MLP neurons of a small language model. Each row is named by its layer, matrix (up: input weights) and neuron, and shows model dimensions 96-223. Each number is 128 + 32 x the weight over its row's rms, rounded and kept within 0 to 255.
After each neuron's rows, "fires on" lists the tokens most often at its 100 highest values on Wikipedia text that the model never trained on. A number after a token or word is its count.

L3.up1031 [174 111  81  89 118 125 157 123 166 127 120 163 128 133 115 109 145 103 204 141 127  49 164  84  99 104 112 124 119 144 155  73  74 163  96 184 128  31 146 140 178  99  53 133 160 113 136 107 151 135 122 134 106 140  91 105 177 152 103 104 106  95 123 124 160  93 148 116  96 209 202 128 113  87 166 130 149 167 167 133 121  69 148 151 146 175 101  20 158 158 115 154 140 154 111 138  78 147 118 120 129  60  83 116  74 118  47 152 128 135 108  81 116 139 145 200 133 135  79 102 103 107 112 109 105 161 110 135]
fires on: "o" 17, "y" 14, "orn" 9, "it" 8, "ri" 8, "on" 6

L3.up973 [107  90  70  86  92 122 127 129 121 147 125 112 121 141 119 111  80 164 166 155  97  87  76 134  74 143  76 105 174 117 204  99  87 150 133 140 149 166 139 133 145 170 138 194 189 163  84  94 116  97 128  98 160 165 122  54 140 162 157 119 148 106 119 189  88 136 145 115 112 199 181 112 115 137 144 113 114  99 145 149 144 101 143 123 100 112 184 145 120 147  97 115 187  82 115 120 115 115 142 115 110  57 105 112 111 112  74 172 133 148  82 105 151 127  95 157 161 149 176  82 118 168 163  83 136 136  72  84]
fires on: "|" 41, " |" 16, "on" 8, "ic" 5, "y" 5

L4.up1463 [139 163 103 174 144  94 121 108 106  66 188 115 133 126 105 201 132 115  89  86 117 141 147 152 107 132 137 165 112 139 136 132 152  75  86 106 204 130 162 181 106 116 168 119 118  77 122 148 167 120 121 103 126 132  98 143 107 100 113 179 137  84 105  90 164 156  68  72  95 148  78 140 129 122 137  36 120 121 141 104 127  69  90 113 137  70  99 115 151 116 102  76 196 141 121  99  73 133 119 115 123  91 151 139 113 122 119 133 128 150 167  85 113  47 159 150 213 140 169 130  95 148 134 113 119 108 125  99]
fires on: " |" 41, " (" 11, ";" 7, "\n" 6, "," 5

L3.up243 [104 117 161 160 149 101 131  94 141 147 101 148 147 164 134 124 213 201 139 135 138 114 161 150 139  79 139 110 117 181 129 165 194 191 133 147 112 170 133 107 184  84 127 133 126 136  67 127 160 141  93 148 113  50  95 111  84 125 130 164 151 127  68 104  98 117 142 138 115 142  99 144 142  85  81 149 109 179 108  94 134  58 198  70 186 166 142 156 173  97 153  82 103 124  77 116 143 168 124 158 103 149  88 154 141 151 154 171 144  87 100  96 169 138 114 120 164 132  90 136 148 156 165 125 166 109  93  90]
fires on: ":" 43, " &" 10, " as" 9, "ind" 7, "ent" 4, " cent" 4

L6.up967 [136 131 126  71 121 116 101 115 131 146  85 156 165  96 117 158 161 118 177 206 151  94 110 134 112 144  72 163 120 123 120  63  97 206  80 113 132  87 113 120 153 192 150 108 165  73 133  58 129 122 163 142 147 187 102  76 128 155 160 140 132 128 167 164 136 118 186 173 200 115 161 126 142 148 113 127 126  79 202 192 167 142 135  82 121 189 180 183 112  32 113  43 123 107 133 163 116 136 121  66 195  76  88 129 185 139 166 139  91  64  93 123 157  77  97 207 166  84 101  96  66 128 142 165  83 160 132 128]
fires on: " |" 25, "a" 12, "oc" 6, "on" 6, "ar" 4, "er" 4

L4.up1646 [139 131 170 193 134 160 143 175  76 103 143 153 109 136 127 115 147 131 164  60 111 130 159 170 110 199 166 109 133 138  96 116 135 156 164  80  82 152 153 192  76  75  96 141 209 124 131 147 125  85 158  66 118 167 122 115 113  99 141 113 152 132 126  98 159  68 187 145 112 146 109  97  81  92 163  92 127 119 107 125 187 150 148 145 117  80 136  72  84 140 197  98 139  88 121  68  84 119 142 154 117 120 118 134 128 165 100 127 181 150 114 130  93 176 146  78 124  89 174 142 148 132 110  72  98 176 178 139]
fires on: " that" 30, " m" 11, " En" 8, " ex" 6, "b" 5, "ud" 5

L4.up752 [183 119 118 127 109 116 136 132 114 112 122 110 135 135 133 108 136 131  56 138 127 136  76 151 177 124 135 145 117 119 105 106 133 142 116 120 181  68  93 132 116  80 144 101 115 154 167 104 121 140 131 161 130 150 156 173  93 204  95  91 123  96 110 147 146 109 172 157 161 126 157 131 117 105 114 102 111  79  77 114 108 139 131 115 100 185 160 135  98 131 102 184  79  95  88 119 139 101 109 202 130 120 121 194 168 185 157 134 143 228 136 123 118  80 200 169  92 153  98 130 143  82 154 127 110 200  93 113]
fires on: "a" 42, " of" 20, "ra" 10, "ch" 8, "u" 7

L3.up893 [ 95 135 124 154 114  55 152 115  84 125  90 149 101  89  82 116 158 161 144 128 106 142 170 137 122 129 162 163 139 136  73 132 108 139 177  77 140 125 141 165 103 174 220 112  99 126 140 118 103 155  88 127 141 151 152 104 100 151 153  82 167 136 174 181 127  17 133  95 152 121 185 177 183  70 135  90 135 129  82 183 113 125 131 210 130  99 163 140 154 107 146  96  81 131 129 138  82  69 145  99 161 143 146 148 124 136 149  83 180  90 143  89 108  68 165 130 107 166 131 101 118 154 138 107  99 119 161 117]
fires on: "a" 25, "ost" 12, "iam" 9, "an" 9, ":" 8

L3.up234 [142  92 137 123  99 103 172 178 172 159 121 147 107 135 112 148 150 145 170 112 162 169 127  69 203 170 175 127 156 156 160 125 135 116 110 168 140  73 111 147 198  96 146  85  81 113 128 145 119 141 168 112 111 116 163 134  83 187  77 102  83 141  60 168 151 113 108  84 192 140 135 106 109  90 156 130 114 147 160  78  83  76 140 169 132 169 154  93  61 104 124 143  98 103 136 141 139 119 113  82 144 122 116 130  84 155  92 209 139 160 109 127  94  89  84  96 140 141 136 100  75 137 143  67  54 139 171  87]
fires on: "id" 17, "iddle" 14, " of" 10, "on" 10, "7" 10, "ent" 9

L6.up1513 [ 74 127 139 176  88  60 140 163 174 184 119 156 119 153 148 101 138 141 108 128  68 103 112 111 144 113  99 134 160  97 134 106 140 167 152 116 199 144 136  81 160  98 171 137 113 117  73 136 165  75 122 123 147 185 103  45  58 111 104 105  57  54  79 162  96 111 135 124 103 156 141 137 163 105  35  89 133 147  27 127 126  73 144 102 106 131 120 186  49 133 143 162 141  72 111  86 116 122 113 160 164 175 133  99 134 162 109 159  72 126 137 123 121 147 100 159 188 149 100 134  93 140 231 108 204 158  70 118]
fires on: ":" 71, "os" 8, "ill" 4

L6.up1741 [123 167 122 108 116 108 124  54 154 124  68 144 171 114 128 129 131 113 145  98  95 163 154 107 181 104 115 118 139 189  82  99 169 136 153 146 157 109 134 139 155 151 109 146 148 114  91  80 150 136 136 109 165 131  63 106 107 158 194  81 126 171 135 123 115 123 114  65 150 147 115 126 136  91 129  28 146 159 115 110 139 124 129 108 175 122 146 112 171 114 136 200 143  46 144 118 131  84 101 111 119 149 128 134 152 162  95 155 163 197 117 165 112 121 108 152 120 163 156 105 152  89 143  89 114 147  95 112]
fires on: " Pr" 18, " pr" 15, " cl" 11, " Cl" 9, " comp" 6

L6.up1401 [150 129  92 113 154  90 142 129 100 145  79  95 169 113 147 107  96 143  90 167  53 184  96  79 150 125 133 149 131  80 197 137 153 137 169 119 112 118 126 161 108  75 136 127 131  88 127 119 116 119 109 117  99 131 109  95 170 148  89 158 119 157 116  91 120 128 105  88 160  77 121 126 118 135 112 128 126  89  85 114 113 119 101 127 155 176  94 128 101 118 146 206 148  92 120 176 124 149 128 173 177  71 124 202 133 164 118  92 155  97 126 122 139  92 103 170 110 111 130  96 169  83 112 160 115 135 181 135]
fires on: "ri" 16, "u" 13, "a" 11, "ar" 10, " tri" 7

L3.up1699 [ 94 149 158 139 117 119 171 154 183 111 142 168  48 107 140 122 125 166  60 133 148  34 197 136  91 139 129 124 117 144 146  99 182  84 183 109 221  48 132  80  81 148 125 143  63 139 118 137 139  84 123 187 124 160  94 123  52 124 138 117 114 103 128 151  81  90 139 139 122 169 161  84 128 130 117 109  96 130  67  84  99 120 136  95 137 124  78 146 171 148 119 115  88  95 135 126 117 134  56  89 168 142 134  29 121 119 162 197 131 131 100  94  71 136 143 146 166 132 157 144  87 125  90  82 189 116  64 131]
fires on: ":" 25, "i" 15, "y" 14, "ed" 8, "il" 8, "j" 5

L3.up645 [170 129 189 157  94 150 167 121 129 156 138  52 149 157  67 117  94 143 150 118 124 186 130 143  79 179 153  97  64 149 121  95 115 110 105 161 156  99  65  95 128 155 159 114 109 115 139 115  87 156 112 141  99 122 135 146  52  89  69 108 155 117  63  98 108 158  90 135  90  88 123 121 110 145 134 102  92 101 160 114 108 157 112 116 118  92 161  67 145 172 188 153  91 107  48 156  86 121 122 192 106  97 178 106  93 164 163 195 177 142 111 130 107 120 138 162 120 162  99 174  93 144 120  99 126 181 151 178]
fires on: " of" 15, " began" 14, "ued" 11, "ing" 8, " started" 8, "ted" 8

L6.up1202 [103  70 120 133 104  88 140 162 170 142  82 125 146 116 124  77 157  86  81 111 135  92 129 147 143 173 114 112 118  73  98 112 127  97 169 151 139 113 130 123 157 129 116 111 115 159 118  98  94 181  89 112  75 109 112 140  66 143 118 124 132 103 134  66 109  79 140 122  97 107 153 114  71 127 157 107 121 234  91  90  81 118  62 150 131 176 141 177  98  87 109 129 153 101  83 146 149 112  84 130 167 170 130  83  95 120 104 126  74 163  84 149 108 142 101 186 110 148 125 141 117 152 174  59 123 182 114 162]
fires on: " of" 16, "." 15, ":" 9, " La" 8, "a" 5

L3.up724 [ 85 117  99 183  97 119 106  98 173 146 146 124 139 104 145 129  81 108 151 115 140 187  81  86 138 194 134  84 130  87 105 141 131  69 155  67 167  71 129  67 135 158  85 146 159  93 165 117  66 161 150 132 145 132 159 186 101 136 116 144  65  89  85 125 137  95 178  91 115 144 134 182 109  82 148 132 109 122 183 115 155 113 128 184  80 137 154  76 121 161 123 188 166 174 183 137 103 142 182 106 189 102 140  86 127  98 169 121 127 100 103 131  99 139 146 117 135 104  53 164 129  99 139 116 122  76 148 124]
fires on: "er" 22, " at" 21, "ed" 7, "it" 6, "over" 6, " of" 6

L3.up1046 [126  77 152 109 138 154 142  96 192 109 128  86 130 122  69  99 108  68 160 133  90 165 124 150 111 119 120 170 125 131  94 151 142 133 168 138  96 134 111 104 159 136 154 122 144 117 100 104  76 138 155  73  98 110 154 156 147 209 153  83  83 126  81 119 115 120 111  95 127 168 137 106  93 116 186 188 113 183 118  47  99 139 189 127 147 133 154 135 131 155 142 190 175 154 164 130 100 174  80 156 175 121 179 102 142  84  83 159 127 137 124 137 124 133 103  97 162 107  71 117 136 111 114 116 109  97 143 116]
fires on: " of" 30, "ur" 10, " at" 10, "ar" 9, " de" 8, "io" 8

L3.up1197 [162 152 100 182 169 155  75 100 142 138 146 127 152 115 169  86 114 143  85 111 128  92 138  81 132 120 120 150  80 168 119 107 101  66 118 111 108  87 197  58  86 166  95 137 141 159 151 116 173 158 163 142  97 109 110 164  81 120 148 124 142 151 139  81 110 119 149 170 120 132 125 108 120 160 134  99 162 118 124  25 107 121 183 181 139  76  60 113 123  77 147  92 135  82 137 119 120 120 100 126 101 142 101 154 126 146  99 147 155 148 176 112  59 130 175  86 117 115 141 172 103 174  70 126 146 146 166 115]
fires on: " of" 19, "enc" 10, "ant" 9, "and" 9, "B" 8, "en" 7

L3.up140 [128 144 139 129 118 106 122 159 135 128 170 163 164 109  99  84 153  68  94 137 133 138 121 164 127 107 140 127  99 155  62  96 104 119 124 161 134  63  75 159 128 154 106 147 164 132  64 144 129 181 102 104 121 143 151 166 121 102  71 125 133 182 144 166 130  92 169  80 147 170 179  91  93 151 119 154 158 128 153 161 142 156 111 190 156 154 123 163 151 108 123 191  94 209 198 197 111 154 148 125 168 154 144  65 108 163 155 116  89 139 111 110 116 203 152  90 132 186 124 138 112 136 101  91 110 121 136  90]
fires on: "at" 47, "." 10, "and" 6, "p" 6, "r" 5

L4.up189 [117  66  98 114 101 155 124 136 108 211  97 118 119 122 128 153 120 126 105 154 142 143 191 140 112  98 103 118  91 150 143 107 100  76 146 180 188 137 132 121 135 149 119 154 144 157 161 107 152 156 131 132  98 164 164 117 125 111 144 153 114  56  85 126 165 114 109  66 108 122 118 141 172  53 151  71 104 155 139 156 196 125 111 130  93 113 113 111 131 168 183 101 161 109 135 124 154 149 103 187  87 165 115 143 187 172 101  87 114  95 104 125 122  90 158 161 126  98 116 114 102  93 146 141 129  83 214 111]
fires on: "n" 15, "ann" 15, "l" 10, "yn" 7, "o" 6

L6.up294 [113 110 113 152  62 154 170 130 175 116 180  90 145 112 134  99 138 105 172 170 221 104 174 188 119 192 166  71 102 167 142 136 105  86 112 148 151 207  83 110 135 141  99  74 137 107 132  96 101 137 108 140 119  95 177 178 143 165  94 147 139 153 153 149 150  89 109 148 144 116  78 113 160 202 156 159 100 127 153 144  70  95 135 137 147 160 144 158 112 126 141 103 172 195 140 100 130 133 143 145 196 107 121  77 125 144 144 130 130 124 154 156 106 140 174  53 111 121 113  90 129 104 101  81  68 166 116 165]
fires on: " in" 62, " of" 15, " to" 14, "ades" 4

L3.up99 [134  61 123 156 134  87 186 121 210 168 156 125 136 127 124 135 135 138 108 124 186  89 118 135 152 163 145 185 142  62 170 108 160  65  84 102 169 122  66  84 170 121 139 117  89  66 157 123 145  91 169 108 117 122 156  91 135 105 134 124 137 141 198 125  62 125  89  62 129 131 137 156  88 158 125 116 102 118 201  93 135 114 117 147 134 137 125 157 124 147 108 155 143  83  76  92 102 137 127  94 178 134 108  88 136  77 101 133 122 121 130 106 156 116 117  64 140 135 146 118 114 108 117 114 106 113 188 135]
fires on: " |" 37, "on" 9, "ie" 9, " of" 8, "che" 6, "in" 5

L6.up590 [113  93 112 105  64 149 164 181  69 118  96  68  80 202 197  79 194 127  58  64 133 126 131 180  44 132  92 104 136 145 133  86  87 129 127 144 147 120 177 131 143 144  76 128 124 191 141 140 122 101 100  96  95 136  98 113 130 152 178 183 157 152  92  79 142 155 138  72 147 112 188 153 142 160 130  91 168  93 123 114 104 118 122 149  85 117  96 151 117 144 150 102 148 129  97 136 131 127 129 190  83  71 150  97 144 106 171  82 152 225  86 132  94 154 140 171  85 160 145 129 125  52 138 122 121 140 114 140]
fires on: "," 38, "|" 14, ")," 11, " of" 9, " to" 6, " |" 4

L4.up1363 [134  67 112 135 120  98 159  59 135 104  91 156  92 112 172 130  93 192  80 156 112 141 139 130 120 126 168 173  82 131 106  66  59 111 136 128 213 134 139  94 147 109 138 146 159 167  98 118 122  42 193 124 101 144 121 163 129 144 145 119 114 155 135 118 121 108 164 133 139 118  99 112  91 136  98 207 193 188 117 135 134  99 115 140 101 148 105 161 104 133  85  96 166 104 130 106 140 156  81 160 101 149 120 181 160 140 130 101 107 137  56 156  91 137 158  98 102 103  91  96 141 164  98 107  89 140  84 138]
fires on: " part" 25, " |" 17, "o" 9, "eg" 8, "iv" 7, "um" 5

L4.up488 [118 161 148 143  51 137 146 123 119 169 125  79 117 130 129 164  95 116 128 116  52 114 127 124 163  87 133 148 122  98 162 157 171 191  45  90 190  94 113 148 128 134 119 133 128  94  92 165 174 114 157  87 124 116 114 100 133  85 188 103 146  67 120 113  90 126  64  93  92 191 175 158 162  90 117 116  97  57 153 106 127  91 167 120  97 105 115 149 131 109 102 163  85 116 118  54 127 116  66 113 125 145 127  76 149 140 128  98 107 126 134 122 147 130  95 114  55 131 152 109 149  60 198 122 132 163  95  90]
fires on: "at" 17, ":" 16, "′" 12, "ut" 6, " place" 6

L3.up1419 [148 164 136 180 162 130 158 145  94 120 126 108 121 147 128 158 159 130 181  96 124 174 131  91 127 115 139 115  66 174 118 110 127 143 170 155 133  66  98 124  99 117 165 130 193 180  83 174 104 159  90 165 157  79  63 154 149 108  76 159 144 198 198 160 122 106 117  99  99 130 107 133  89 167  70 108  99 103 181  98 110 181 119 177 172 117 170 141 137 106 167 128  94 117 130 128  99  97 128 106 131 152 120 190 119 120 170  79 124 142 134 109 171 173 161  91 167 127 117  78 118  83 113 118  73 134 151 137]
fires on: " of" 21, "p" 10, "and" 8, "an" 7, "le" 6, "at" 6

L3.up195 [177 143 120 127 107  65  92  69 150  28 131 114 151 126 133 148 150 135  74 153 170 123 137  90 133  91 128 169 158 146  85 108 135 122 110 153 146  85 136 186 120  90 108 157 143 111  42 107 140 166 146 129 105  97  85 146 146 133 147 119  87 169  80 136 105  92 156 112 116 118 102 145 140 121 182 118  85 142 134 128 107 123 113  99 135 169 117  99 132 155 192 131 124 173 105 193 181 130 154  18 128 159 119 179 104 108  85 129 160 137 183 109  54 106 100 177 130 156 154  69 165 104 180 104 127 144 122 108]
fires on: " of" 59, " and" 12, " with" 5, "om" 4, " de" 4

L6.up258 [100 112 108  88 121  89 147 162 185 166 131 104 172 120 102 105 104  99 194 214 170 120 146 131 122 168 151  71 185 138  90  94 120 176  72 201 158 148 148  86 177 164 140 101  99  85 125  95 142  95 133 112  97 146 167 156 132  70 136 193 123 129 124 114 173 110  72  82 162 125 126 156 147 171 158  89  89 146 121  81  92 105  97 108 136 156 136 134 192 133 166 138 113 200 109 122 145 179  73  91 185 108 150  92 139 126 174 131  89 185 155  91 107 147 123  93 156  76 137 112  98 136 161 148 141 108 134 126]
fires on: "," 35, " of" 27, " in" 14, " over" 5, " to" 4

L4.up900 [124 170 185 114 128 119 150 135 165 129 132 160 107 147  57 169 118 148  46 154 193 154 143 158 100 151 118  87 132  92 132 151 138 133 134 109 123  91  86 163 111 136 133 123 157 138  85 167 117 136 172 112  79  73 192  84 141  82 184 147 165 102 138 113 248 125 164 105 123 146  94 140 111 144  75 137 149  75 153 120 115 120 112 116 102 105 129 153 146  90 117 145  91 182 110 119 115  95 149 108  96 159 106  66 118 110 166 164 146 134 116 109  91 140 115 190 155  78 103 103 158 152 148 145 128 137  98 145]
fires on: " not" 20, " any" 13, "out" 11, " we" 9, "'t" 5, " me" 5

L3.up1248 [135 186 139 121 177 146 126  99 109 137  62 165 187 111 119  93 151 114 105 105 134 143 132 129 158 118 133 103 158 125 136 112  95 137 153 150 114 100  93 128  69 229  95 145 188 150 116 104 110 100 123 101 124 175 113 136  78 196 155  67 150 148 143 105 149 111 137 115 109 127 159  99 113  73 116  40 142  70  74 120 132  24 135 124  83 121 237 115 120  96 160 126 103  90 119 134 100 133 149 189 175 171 106  68 113 156 108  85  39 125  82 138  85 151 162 110 168 133 101  96  81  94 120  93 138  93 123 125]
fires on: "it" 23, "ab" 13, "ut" 12, " date" 9, "an" 8

L6.up737 [ 88  94 110 105 182 146 153 129 151 143  98 148 125 138 187 146 207 131 135  85  97 115 142 117 107 127 129 124 101 168 143  48  68 159 129 114  93 168 140 117 121 130 116 165 129 180 153 128 125 117 151 113  80 101 129 143 102 177 129  93 110 130  82 150 113 166  88 162 191 129 139 107 162 180 186 124 138 108 155 132 141 187  57 105 141 148 170 115 127 219 117 131 122 184  89 129 139 123 118 129 101 155 135 164 127 149  74 112 102 162 110 133  43 115 141 156 153 165 111 117 181  97 150 119 122  94 123 164]
fires on: " and" 25, " to" 13, "s" 8, " with" 4, "," 4, "ies" 4

L3.up445 [114 125 139 101  82 135 163 110 142 144 118 105 133 164  37 106 171 169 180 147 170 129 138 108 110 140 118 182 157 114  95  40 156 117 164 131 161 122 137 136 114  88 110 141 133 155  92  82 111 125 126 130 115 108  88 137 114 164 139 136  76 158 145 127 153  73 121 105  98 105 110  95 148 117 155 155 118 119 127 150 120 151 161  86 146 104 126 138 156 173  75 150 121 108 103  74 128 141 123  65 138 119 130 185 118 126  87 141 140  47 212 135 112 159 134 118 164 165 111  90  95  77 155 103 158 156 132  56]
fires on: " and" 27, "ic" 11, "it" 9, " of" 8, "at" 7

L6.up1613 [ 64 110 144  97 110 107 132 128  86 111  91 141  67 111 156 134 116 159  84 138 185 130  98 116 144 165 156 150  83 133  96  84 185 153  78 162 155 107 112  79 137  96  52 139 103 125 141 140 151 141 133 112 187 134 123  89 114  41 183 166 119 156  75 164  96 115 137 123 164 169  73  69 177 142 176 115 121 146 151  65 141  95 140 121 115  94 160 208 161 102  75 142 141 154 164 121 142 145 147 125 126 146 137 142 192 176 133 136 117 150 130 154  99 105  96 176 161 133 119 119 108 103 172 170 143  83  87 153]
fires on: " " 32, "-" 13, "," 11, " |" 7, " –" 6

L6.up88 [107 146 106 122 149 121  88 143 134 168 128 120 107  96  98 129 144  93 123 124 136 115 159 111 135 123 155 131 105 138  95  82 141 126 117  67 171  53 144 126 131  75  96 175 122 152 156 119 109 146 183 132 129 120 108 109 132 140 135 127 120 141 156 157 154 113 124 116 135 146 105 179  87 155 154 143 175  71 160  85 120 101  82 102 111 163 143  97 117 126 145 146 152 106 116 108 151  98 111 101  88 105 188 104 182 142 155 131 152 113 111 108  88 149  59 179 152 124  75 123 155 104 181 116 151 125 117 136]
fires on: "st" 20, "u" 18, " s" 9, " First" 4, "i" 4

L4.up1077 [157 191 125 191 142 103 154 133 163 127  77 201 156 132 117 102  98 163 136 153 114 116  93 105 161 139 214 132 125  87 171 101 105  58  99 146 189  61 129 141 154 107 100 192 128 204 123  79 131 107 138 135 136  94 173 192 138 159 138  96 130 133 113 183  89  83 169 122 109 117 125 134 137  69 156 154 159 171 125 132 123 132  98 120  81 129 128  72  92 154 103 131 135  96 144 146 130 150 126 136 145  76 109  73  76 118 202 124 117 120 105 136 145 156 158  88 125 142 130 123 136 147  59 122 124  52 128 157]
fires on: "ice" 13, "ed" 11, "ire" 9, " to" 8, "ated" 5, " from" 5

L4.up570 [ 42  95 116 160 134 140 118  79 141 204 139  99  82 131 107 140 125 151 175 119 112  93 149 105 117 136 108  94 172 136  74  75 131 153 133 124 158 137 169 183 125 146 158  57 139 115 127 163 106 165 128 154 102 142 137 173 139  79 104  80  66 123 111 140 135 125 118 120 174  73 128 192 184 145 177  76 143 120 154 119 134 132 182 164  94 117 118 126  97 146 119  93  87  85  95 135 142 166 113 143  82 137  79  93 125 121 106 105  93 129 124 104 135 144 169 178 113 101 124  90 126 116 153  99 122 175 179 135]
fires on: "o" 20, "utes" 19, "ook" 7, "az" 6, "n" 6, "ag" 4

L4.up1210 [153  79 195 153 154 116  63 180 102 101 117 118  74 147 222 129 149 179 126 161  87 114 131  40 114 101 110  89  92 138 154 124 134  76 164 182 103 121 120  83 156 170  94 126 139 143 149 101  76 146 118 160 145 168 127 118 173 101 100 122 190  86 147 167 104 110 106 142  92 176  97 132 105  98 133 139 126  81 200 152 100  96 159 142 108 112 132 115 160 118 128 128 129 107  99  98 115  96 160  90 162 148 132  96 121 105 155 128 102 145 109 159 109 115  99 140 185 107 172 159 114 111 104 154 117 139 109 107]
fires on: "==\n" 37, "===\n" 16, " ==\n" 14, " port" 6, ")." 6, " ===\n" 5

L6.up30 [159 127 107 101 105 105 135 154 121 157  75 159 145  98 185 139 100 105 101 112 142 131  64 143 124 196  92 108 137 181  95  77 136 137 144 168 122 116 122 210  77 123 107 126  86  89 127 159 160 124 127 119 119  89 101 123 125 136 175 161 137 113 176 178 114 155 122 116 178 148 163 105 130 167 134 114 113 102 146 123  64  96 164 153 140  79 111 144 101  96  94 116 155  76 108 122 121 106 179 149 171 137 184 109  95 161 119 144  81  87  85 129  51 112 136 173 153 140 192 144 162  81 150 149 161  94  69 133]
fires on: "," 43, ")" 23, "-" 12, "\n" 7, ":" 4, ")\n" 4

L4.up1597 [130 102 135 168 160 150 144 122 127 152 211 121 142 104  70 189 150 195 112  58 125 102 174 163 130 157 189 161 125 172 134 150 135 104 155 111 165 100 134 130 100  96 155 111  91 107  89 144 122 142 184 125 129 164 138 202 120 124 104 174 113  62 106 125 154 147 107  98  69 152  98 191 124 119 150  94  70 138 161  97 147  90 109  71 109 136 129 103  95 144 161  84 165 115 104 137  76 147  67 113 114 151 117 135  94 123 109 167 116 115 149 130 112  91 124 179 196 166 121 152  94 160 101 144 178  96 124  94]
fires on: " and" 55, " or" 13, "'s" 7, "," 5, " (" 5

L4.up1633 [126 162 149 176  86 144 107 133 119  97 107 154 122 134 104 116 122  93 125 119 107 138 210 162 105  73 144 143 155 159 108 161 154 118 121  92 183  90 140 118 180 150 135 119 175  99 102 126  97 101 125 146 133 149 122 105  82 195 115 139 136 166 102 150 157 129 113 111 162 166 102 114 103 117 108 161 181  75 136 177 112 104 164  71 191  52  44 121 109 116  63 106 137 137 106 119 126 113 135 149 195 131 170 102 144 114  91 103 100  83 176  86 164 161 149 109 158 144 121  83 157 144  95 153 153 112  95 135]
fires on: " the" 13, "am" 12, "em" 12, "ch" 10, "in" 6

L4.up825 [215 137 147 151 155 134 151 127 114  99 108 122 143 207 147  74 169 174 135 103 122 178 201 125 122 110  99 174 138 149 139 167 138 167 105  99 168 107 105 127 139 158 145 122 163  98 128 171 182 106  90 102  93 152 114 169  92 137 198 143  83 154 151 166  89  96 129 144  91 110  91 131 142 111 157 126 110 170  78 117  68 192 162  73 175 120 173 145 115  95 121 160 121 127 103 165 122 157 117 187 137  98  93 138  99 179 112  75  48 100 166  91  88 133 132 114  84  99 132 147 169 177 136  74 104 106 126 137]
fires on: " the" 28, " two" 10, " a" 9, " and" 7, " Christ" 6

L3.up32 [148  97  76  99 140 200 117 100 150 117 116 113  93 100 139 123 111 138 148 169 183 123 131 170 177 162 127  69 112 148 148 141 121  43 137 138  87 105 119 115  84 141 137  90 132 148 116  83 153 136  97 141  76 124 138  74 159 110 102 119 169  85 139 176 115 168 144 144 105 120 132 152 133 143  84  72 114 168 146 163 162  89 147  62 164 136 185 147 129 132 144  96  76 142 106 145 102 183 109 193 145 142 155 102 160 152  81  90  72 198  66 102 155 169 173  80 142  81  87 118 188 149 150 114 147 153 129 161]
fires on: "y" 15, " mark" 11, "ank" 10, "ark" 9, "or" 8

L6.up1678 [ 81 156 113  86 178  68 147 121 146 109 105 125 101 131  88 143 142 151 138 150 112 145 118  58 171 105 111 136 142 112 127 116 156 141 171  67 102  72  90 166 151 130 139 154 103 184 180 135 102 129 161  57 149  89 101 166 126  70 132  77 156  80 111 103 141  72 141 115 143 108 143 105 136 129  92 133  55 168 162  70 142 151  94 117 143 159 165  72  89 115 174 193 132 156  70  64 126 114 153 146  55 105 171 151 196  96 136 156  92 111 142 100 164 153 160 167 154  80 110 148 139  93 146  45 124 177 115 156]
fires on: "s" 13, "u" 11, " s" 8, "a" 7, " a" 7, "f" 4

L6.up1527 [107 152 184 133 126 131  71 135  88 168 108 128 101 140  79 158 140 101 127  89 136 122 118 166  92 107 143  87 201 160 142  23 174 120 119 138 103 130 178 138 141 111  90 190 157 171 102 156 111 180 136 114 110 116 134  51 168 137 143  84 163 120 167 112 149  59 125 104 102 154 135 140 117 115 150  77 101 139 108 181 136 100 102 110 102 115 139 133 161 111 126 121 141 113 139 122 103 130 179  98 173 125 117 177 146  87 139 202 137 140 131 118 113  87 155 223 138  93 101 127 165 111 117 144 127 126  80  98]
fires on: "6" 17, "'t" 10, " not" 10, "r" 10, "ost" 6, "ove" 5

L4.up616 [143 130 105 100 135 140  91  68 144 147 135 152 143 133  97 121 176 146 135 121 109 141  87 107 144 173 173 104 165  85 120 145 181  57 107 188 128  76  96  84 125 105 144 176  86  82 151 110  63 113 142 154 119 107 140 153  75 117 119  93 145 121 116 128  91 111 103 155  76 146 109 130 138  91 180 108 117  85 122 144 156 150 145  87 126  88 145 162 134 167 149 136  96 134  97  91 138 148 153 149 129 143 119 114 107 131 193  91 169 209 117 144  89 103 181  87 186 192 109 116  77 126 132 178 105  89  77 159]
fires on: " to" 28, "ed" 9, " and" 7, " of" 7, " started" 6, "ued" 5

L6.up764 [181 138 131 143 106 117  83 174 174 113 144 132 136 153 109 154 178 186  89 185 111 118 126 139  98 149 118  15  96 166  95 141 216 141 121 147 147 103 118 146 115 132 123  91 146 135 142  73 148 112 128 137 142 108 141 148 158  80 145 136 136  82 138 127  83  97 122 125  99 152 111 117 148 188 151 137 131  95 130 120  92  68 171  78 113 124 118 132 183 122 112  85 167  78 118 133 155 196 154  80  91 122 174 165 141  37 137 141 108 170 104 210 108 163 127 223 112 152 197 112 108  83 127  99 133 129  66 130]
fires on: "." 38, "===\n" 7, " Act" 6, "==\n" 5, "ch" 4

L3.up1104 [100 119 163 139 178 162 127 131 210  64 119 114 127 124 117 168 174 110 136 162 124 185 144 134 107 177 123  98  73 117 132 144 114 124 111 106 153 103 117  62  79 124 128 116 143 108 111 126 168 160 158  82 173 117 124  78 124 153 188 117 118 153 104 129 153  63 150 117 133  87 153  84 104 144 203  82 143  80  82 160 167  86 175  96 100  97 153 159 162 116 135  59 156  46 112 105  96  96 122 156 183 139  38  52 117  83 100  77 146 140 128 162 217  92 111 159 113 122  98  97 111 133 145 120 113 117 114 160]
fires on: "it" 15, "A" 14, "an" 8, "and" 7, "in" 7, "a" 6